config.yaml
hidden_size: 320
vocab_size: 22385
hidden_act: "geglu"
norm_place: "pre"
rope_theta: 10000.0
attn_scale: 0.181
init_std_o: 0.0
init_std_up: 0.0343
lr_mult_o: 1.5
warmup_steps: 0
final_lr_fraction: 0.1
batch_tokens: 131072
max_seq_len: 512
train_tokens: 1003000000
dataset: "wikipedia_en"
MLP neurons of a small language model. Each row is named by its layer, matrix (gate and up: input weights) and neuron, and shows model dimensions 48-303. Each number is 500 + 40 x the weight over its row's rms, rounded and kept within 0 to 999. Numbers have three digits each. A neuron's up and down rows have the sign that makes its largest values positive.
After each neuron's rows, "fires in" lists the words (lower case) most often at its 100 highest values on Wikipedia text that the model never trained on; "fires after" lists the tokens most often just before its 100 highest values on Wikipedia text that the model never trained on.

L5.gate116:506449463536452538482478486537519536467379556596520470515480546498483519581488435471491486500506487463497494530456433563438490517525415519525500450521523547499498497469494553471503569513459491473477484445495545510488552459525480409523465488526527544539556524490418523460507527466494517530513622506536552472487481525490454538515461504503532540491520541492506546515488452503489467511517589517511514494511416562494525448482441449486541544450515461518528552483579435495471555498500528465526548435509486486477505552483615506445426524522543471524528436521512486495459515536443486472450528486449528510380543454489533548537439458513471535519534448443542510443499543490478495527482485468503452487491460489441506527479498499518534512478544470511491475516513459513534525465482504
L5.up116:539514498547469531459520538420460479527527490461556486523528504492479502488521575482539503574518485573553460496496555569477490479453459420516502487429489504540468513491539500490482610572509456500501511593511529501502490456521484414471523456455540531531470456500529470501454420472432474523535567497538531556455480478560442499508488557486505518503460504492498527525499464560479523508536471466502594499494497487466439508473537482420458597517477525496505567581480482494528519540499564548507433483518509478455567470556527493525473483448471458447505502540547461530530508494505408478538470518484444553474505429507473505491546405493544508507456478539502491423490578529511533487494509508554532539457483453474444541496427493515418480515576487486522461496531490462488472529538522
fires in: "english", "azerbaijani", "japanese", "african", "ivorian"
fires after: "),", " Azerbai", " South", " an", " =\n\n"

L9.gate390:534575490514517472561416509483427502528452581444477507400454520562455497508488481521512492578528509508437513518487478494514422570478524521470546420547510527492537557475461456502481523556496477578547485480451506537525432528426480474538492534495434520523539504522545513465476488495520453557479547533471558553539487488485533491438507551518529495521498423424557458493547485428473452505510489528465520584554483475456456484508515562515454550500521529441466568481481508519487497496517522484456540484509527470538491534488556552504470528451522503580580525566549505493465529450464551561543437584468530496441513487491514453517476505499469507553472496449486507496503470543556476501480518511557447459503479425440492550510537545480405512504589386439596532491482484478514432491402606
L9.up390:431545523500510544534456476523461579434539591512542524495450552499519581509474490461498506550502492532506539457565505455408414467539536474544496499492476483518560491510479472419436483599492555569509515518511548440482510478495554556503550506521440556472495541452541482449561562502552472458471525512453495559519509517505482475422501548522542515534489492588425523499521461513396506492517460497466541576517530487485471513467472472490425466527518511523494471498497448438496505479425528496547504508595525549532451469420433448531465529434582557531506468515466477542471519519458579505530490520511564549410463478460510522452416499481518505493451444459524454448479468544484487466494545470503493484461575443540514479536531527474507529551448453393541467520525486510453505502531520
fires in: "the", "of"
fires after: ",", "-", " of", ":", " |", "."

L12.gate786:508464545465559514572445511498510482478509478448468522532493488530485568530503495424477493511457485430455486501482531488492473497493508451498521506556575560541449513526489565465464422552591523573517486472455555524478528533540610520580527575537506484456515501517463471388519519525473522531479512478488446497507493501517530549483533427518452518498474517505511519510567468435499489505544527475494512467456481433481472483494452538549546452449518505553474544541511518498523480518403467576515480478487496484519516395482515568382498503470532478433472488511520535468494494408497595468446535506449481482516519509442494528431515483522430444500478469510540516503535459520561541422485507542542562555512520475523470485488415577507453516479458536503485571475544493496553515482551470
L12.up786:595558580456496571443490478545595532546490464543590541522496529517482412563484502495466504464476480544486477443530508504562417527487548452604441496449484556461505483490516540445503483547502497564497486501546491492461522492498519479504395402534525465516460427446459559495481518491420462480494504462502463495501501459436435523526483522477494462464476472571516577568566479541535510473490511525470439510603513526551481495479439418475511531419588473530548522414444567502497501513418500502479463510530514528512538507543537454501480543518480527546538485531513497503474543563505492548456520486499514545451481570460511541470544431481499483488510492569481545498474554543457492485458549596524498526562482457497500496504534543546524496480538486450530510512463504526495500446433533
fires in: "he", "it"
fires after: ".", ",", ".\n\n"

L3.gate665:548470459512516464538525510492447475496462518558475505573440495446541496467495568527534543538478456519514396486486488482525545527473464528490546492523507505487529434560480496519469495454474500581541523524407505585511511518455475504561488505544482459454485456485490499506455534524520544518520539463548490463526522435486485533441558496469488438478510498533501368561522504545456526520512457478487566469502493531434547554422493508530521579431538486420539547506473497490547516491462555523475544477455513462470469527513457506496569549466485436546520539529544504533586507437454536568497432506471504461607518526508581586488500495545483490501475500522527563597517449521559485479451492509502483536512539529532560602517540557515518482539486494511511524515450583611476596465466527
L3.up665:447522543548436456472511528459509545502493395490545432524507516526487493496484518539516429550501539431492493502451496482480569531471511506462459436469432464478529454493459444511457499422528541523473526543490516419488432543527576516490514457536473505485466505509494548437485493521483488520500548483543529391483445451437453502474484606487525508494519407534465537518493459500512461524550467491462476424503451413595486520451470530440418475497546562516440480539548427463518494456511462530503496565447433498505527477487566450520455469505514538472506439460463459453452561440481502510512422513455500494455437445494531474530521503535494533494522403459511473447518466520514458523604456531540408448567497505566443521499548604556548474505494572487517513523456512555541475497520520
fires in: "1", "2001", "1981"
fires after: " ", "-", "20", "12", "(", "19"

L8.gate332:479505464460498547519489412496565463528541502504399607513523502537479536446483571498538506503493490520529506502428518533427519458516504468586511549535497422501551493438530453540456494470534511528528506504468496499436511568479449464553449482498521540538495434572540483519479408460406490418475455415488438488599499513419493547552507461529575507493493483512446513502566497526374505544542480519521509510512528487541541531487544515555547408524474537530507571492569524439452491495476510517470517451499492570492438498532532473511487515490474508487462511455543568502458506439474508537512447504521549513488492412520479595444492436437493489425460404557494467542496409441509488474491553571462503531530494505486516523510516504553479438507496450487522501480427510547445483453423494
L8.up332:511506518476530475475563470503510464530558508486512524524514523498468499468532535470472553547513500487561489442447556514463435501554413453488492523431536471528473464450478468526452533463518510438519532491518528577459521529456421475491477473446509509495535497573524498537508450563484521549547512421493494471532559520549525557436478526570481487577543509505473531505557467605488572476511516534444498480494475477567432481490580553480524499525483495571514504554660484461497517466499583558496478510567458585470568483529435456555502464507483497537556481521541534588467519545582484511499438488495501529495477494584561512501452529504487492567572440542662552511513490525461506488531534520482522514539510460431501523489494520488493455471492426527501525489485493546481503448466479
fires in: "after", "as", "while", "since", "to", "despite"
fires after: ".", ",", ".\n\n"

L7.gate713:467523490515497524522510524494492571476463512462504560561497519429421441547510456534543495565526447566493475453538456468496500549485533485511493536619509542512563435459537504468529475527523565485517507496554499493470537453522506514516501495494525548551457584507484473471400487510461512525513495534426452503595474521505502535504469552494470464479519525471538475569413551482409456475477442485516524465408515471517451488527430427470430478472480482555539506498470516569485437538503465429472442572448517434482521472512424480435540526592587443567532486513490529512440490460462462508526513417520493492482514516468551453538519477524488582478502521533463544468570460538526582577457484508474471494497471566489496483518419494523503491448571492435531485481491566539534460471468574
L7.up713:536528536526437546459475489466477558563481481471471593580506497502486503546557437557527536526480537510599478526474581541486466455475552499445480557651498542508537471491497509468482494555471586535416468566537490457524501458443470500568501454483470576522526561511447443504444458492442551504519470483421471457461512516506456481467532463434506440516498441489508471571455518482403496463492486490454529498524575498528491501556468467533474496447477476493545481500452480474492473543474463535521514479485546535483516461501459474525502528574452456476534553460531498475480558522495553499445528449528452500494478513537471454440433572472468517473424483480495521485551488599513536593493554521511501500421544451492499432533463505506487465462487495500525421479509573459556443473496513
fires in: "new", "san", "united", "los"
fires after: " the", ",", " in", ":", " of"

L3.gate816:537472523509496506552479514500525435543464512460457522497542547540536446478549543500462544477515483493493466510532523489558455448495565505493528462459421558506502454491534591517491462484477511527481470445479371517523506485500405551613412526502440512526500440519497482540452485520444520469434504516434512483532475531517437527578532529483452565528493486471502456498489502528492512483534508500463464512477424489520589450496497494513428517481583532457506494494449534513528475487480424404513520440550529564580441516558447518526489467485503520574534528514530449489490538490494511518512515475555482456518512487522487496549585460532460557473463511595536581488513442571542490391512544524514443467510478462531486448504547522366414549469488521503466538599506470496481507441505490
L3.up816:471519459513473424500498490546491421482506459547478461506557532545553527453546581482522527477520530493575461473460440424445522480456530502459496513483495461461569518489518520445438509432421419508524488507443457467535516504479402393534430521523461456496537475415519532490510422478470554512445493529558559489476486536505445545478537493503559486572511509435494418544448518498493594526572524431494470570488464528495543438430476488442410572475445505511459408546522502529538513525563497509488576440554527406550481510518429489512443498518599513591457465510545524552478531457506488458513499505564505494518496523518437527459553508519519498523560517520470500488442510509436448547551528498477536504464501571527555508492477493523511548477499489503535485445546508456514525526483566
fires in: "as", "because", "same", "since"
fires after: ",", ".", " the", " I"

L2.gate693:455528506541481493512524521528452553437513415546510546533522456473513503473490451572512589490517570493474493516594420490437544501520529454457559544476544485478584492512449500474482510421436528507510482469567437522532471500480497454479519474489519471552518514540476471471491550529450477496450471514531410532490504493458533505452459539465500510559439440526473585440623459486576567532475439467493505517524524495549461506551542494507448498539496400499503506467464547476485474531439525497552476491496483555549518519461499464478471535465491455493441402485543574505401551479450445467561395525541462525491513538515494523495531445493501492522490489465448431471462526458482471514562489451482445587557453484438489471468537458531488559546478489536510503550492475521507502432426502
L2.up693:509484484470485529501539455478472523502566520592401513526555606562562449505488449474553571478562542564484566474483471551469438503516436514581467483540490494456494477495537427418487528431491535513448463527544450484522610509455439571434432475464525493576472496524516525413544539545498504466402517467540555487515501447555593450451475515474556511500507493445460568503519486441522485574480491458533552455540520463529543478546483456413499449465500502524416524502532489502511535532499529438502511470530491515519503487510512509541456449555499465555548423504503502528459560490533569467472418447504493469498487423554466497446526513516482523509498502551515500515464523398475537537558546511500529483513481506494514395465489470517547542499569579535547468556465518465523517478475523
fires in: "he"
fires after: ",", ".", " where", ".\n\n"

L3.gate204:516559507515590514447468489479499513606464512487530509450460501407492490544518458539493523543468538446512516460540508491511537502458454539492491588564504435492529503521470511510390484491536511482487490490509567497535483504516486427434527486478512500466497505528505539478497458476491494463508476510443482517492519457460500463463525460433536506538444500493534464501523528471521600481485397442414502516553468392474514557532469501508500452446418566387474547551502442466629555446484560494510611503477457487488485544557529433513446480511455560448451520552512487510539443447523555523517488447560467496536500421501551531564471480473432454496527485509548514545537472445493534497475460510528519565538520530520550526530508509482462483525458522433452514497499615523444500566483522
L3.up204:416430436504475457426541538467486483546532469507467470462456461510490472472472535535521465547500500457588488561532448473458442549466502473571484467500498517468514478531479467483397603485562508495470553478483568520494437483500503495472481536414448457499527492557498481474550480614478474502504447508496516485445451486494570526540533470480562476463514539496524581502491511508494568546545527516505494536555473530474560465462478448523481509461533509392529489544527536432511492453420485495489468488478493484584546481535511441484473520518505582571522518471440550478515434480501570533587465522535441483560516547542481552510479483566526473509514526520478435525551514536469480480528475533505510500510486430535486557460552521431520531526464513430547484571505486455527431496482446
fires in: "31", "1", "21", "history", "n", "reception"
fires after: " ", "==", " |", "'\n", " the"

L9.gate621:482511560570493473568463428475511540544531473494472481530456497530563463488528485473501456523461511440544528524492490489495573539539484532487552515526517521415474488538525540527468477462532514400497526443470535487496523538464545433510553503535501597498488483436460436519484491562532460449509475518481518464473519405518436436446517479461468464463509599453511445502531464564596544476541500511499505530489570550530504546505416525544463433484474482473488497520518489487546484494464479443550535594560551531550470460456524476548535504524501560436482450483546470516492504495533534438497496559434452503535493541453525533563450431558498477468554456473503535531447497543432474476528554525559520507459504488434439504490511472437562460488531558444530498558407573486514495525574435
L9.up621:495452452410560529429518514476502495522517547534483479533509435474473534419458494455508529499531513538543472467500441498479525504523530517462473477533503477542548525483641524486524535480498481435513507497557557456465551480508487494496458422559420499481567521504566547494510505579481487423549430443587436559470523521556536487515478459554472509494491569465474471422460510527522483521523500599459551493510536580476490490402470481510534515520513473486492504584493508582547546401502551460534463588489451489568476531508506516489526509520444593478468503480581549565484519532519473576505506509586483526476511489570476463531570417495515515470478569526442470514499525511525519489438527575515473491505478474550582470518501504529540467477510491476524490473432553480537495536449499
fires in: "1", "4", "apps", "2", "5"
fires after: " ", " |", ".\n", "\n", "|", "=="

L5.gate594:542525521530517481557496470512482453496475471569431496510464522473511503582442486471454498402530549474531572488553540532487532522488587494595531482469497525533554527491439525505497543514503494546486472555505526543524500525501581515451564438570472441522466386491490537563550486466547466535505429503512434498495422503486476509540519489495484488454449497530509480553540419463468513545515464513507518506472503476464485387473535498496410464431519479472558545456504474557500389531501511517483436504501407421457480540443502497453554512529509476470520497486564456526494486593597568551459457508446473502567428500495506526473474501404499536501482568479535539536514461493493519559394493475517402573476507491491524501519509512512545530558452462474499534495537453519539493498481509
L5.up594:494475577562512438453506549457487492413444499453471596505472514452452504594522524490510539462432469470561448459484462473534494513517549521534521414474494541540481487496547533444585475487457453522541519499530467496484479512540418465516535512548464511427512472504515532455513447528477500507522534475521506486522474612484503533524424473557504515462511487463503517514534464552530424476523493487561436523540552483534546489453466453501516548493522503509520428472486578452496512521560497472500558601472447532547521380505500402517502522504484456537503470505509549518522470468436531571463488474480483523543517503505550515489503435532504558494577473545510471489488566509509476452506536550540479501457499526552545549541491506520507474548451556529553522535474475580473403456442481
fires in: "1999", "2001", "2002", "1997", "1996", "2008"
fires after: "20", "19"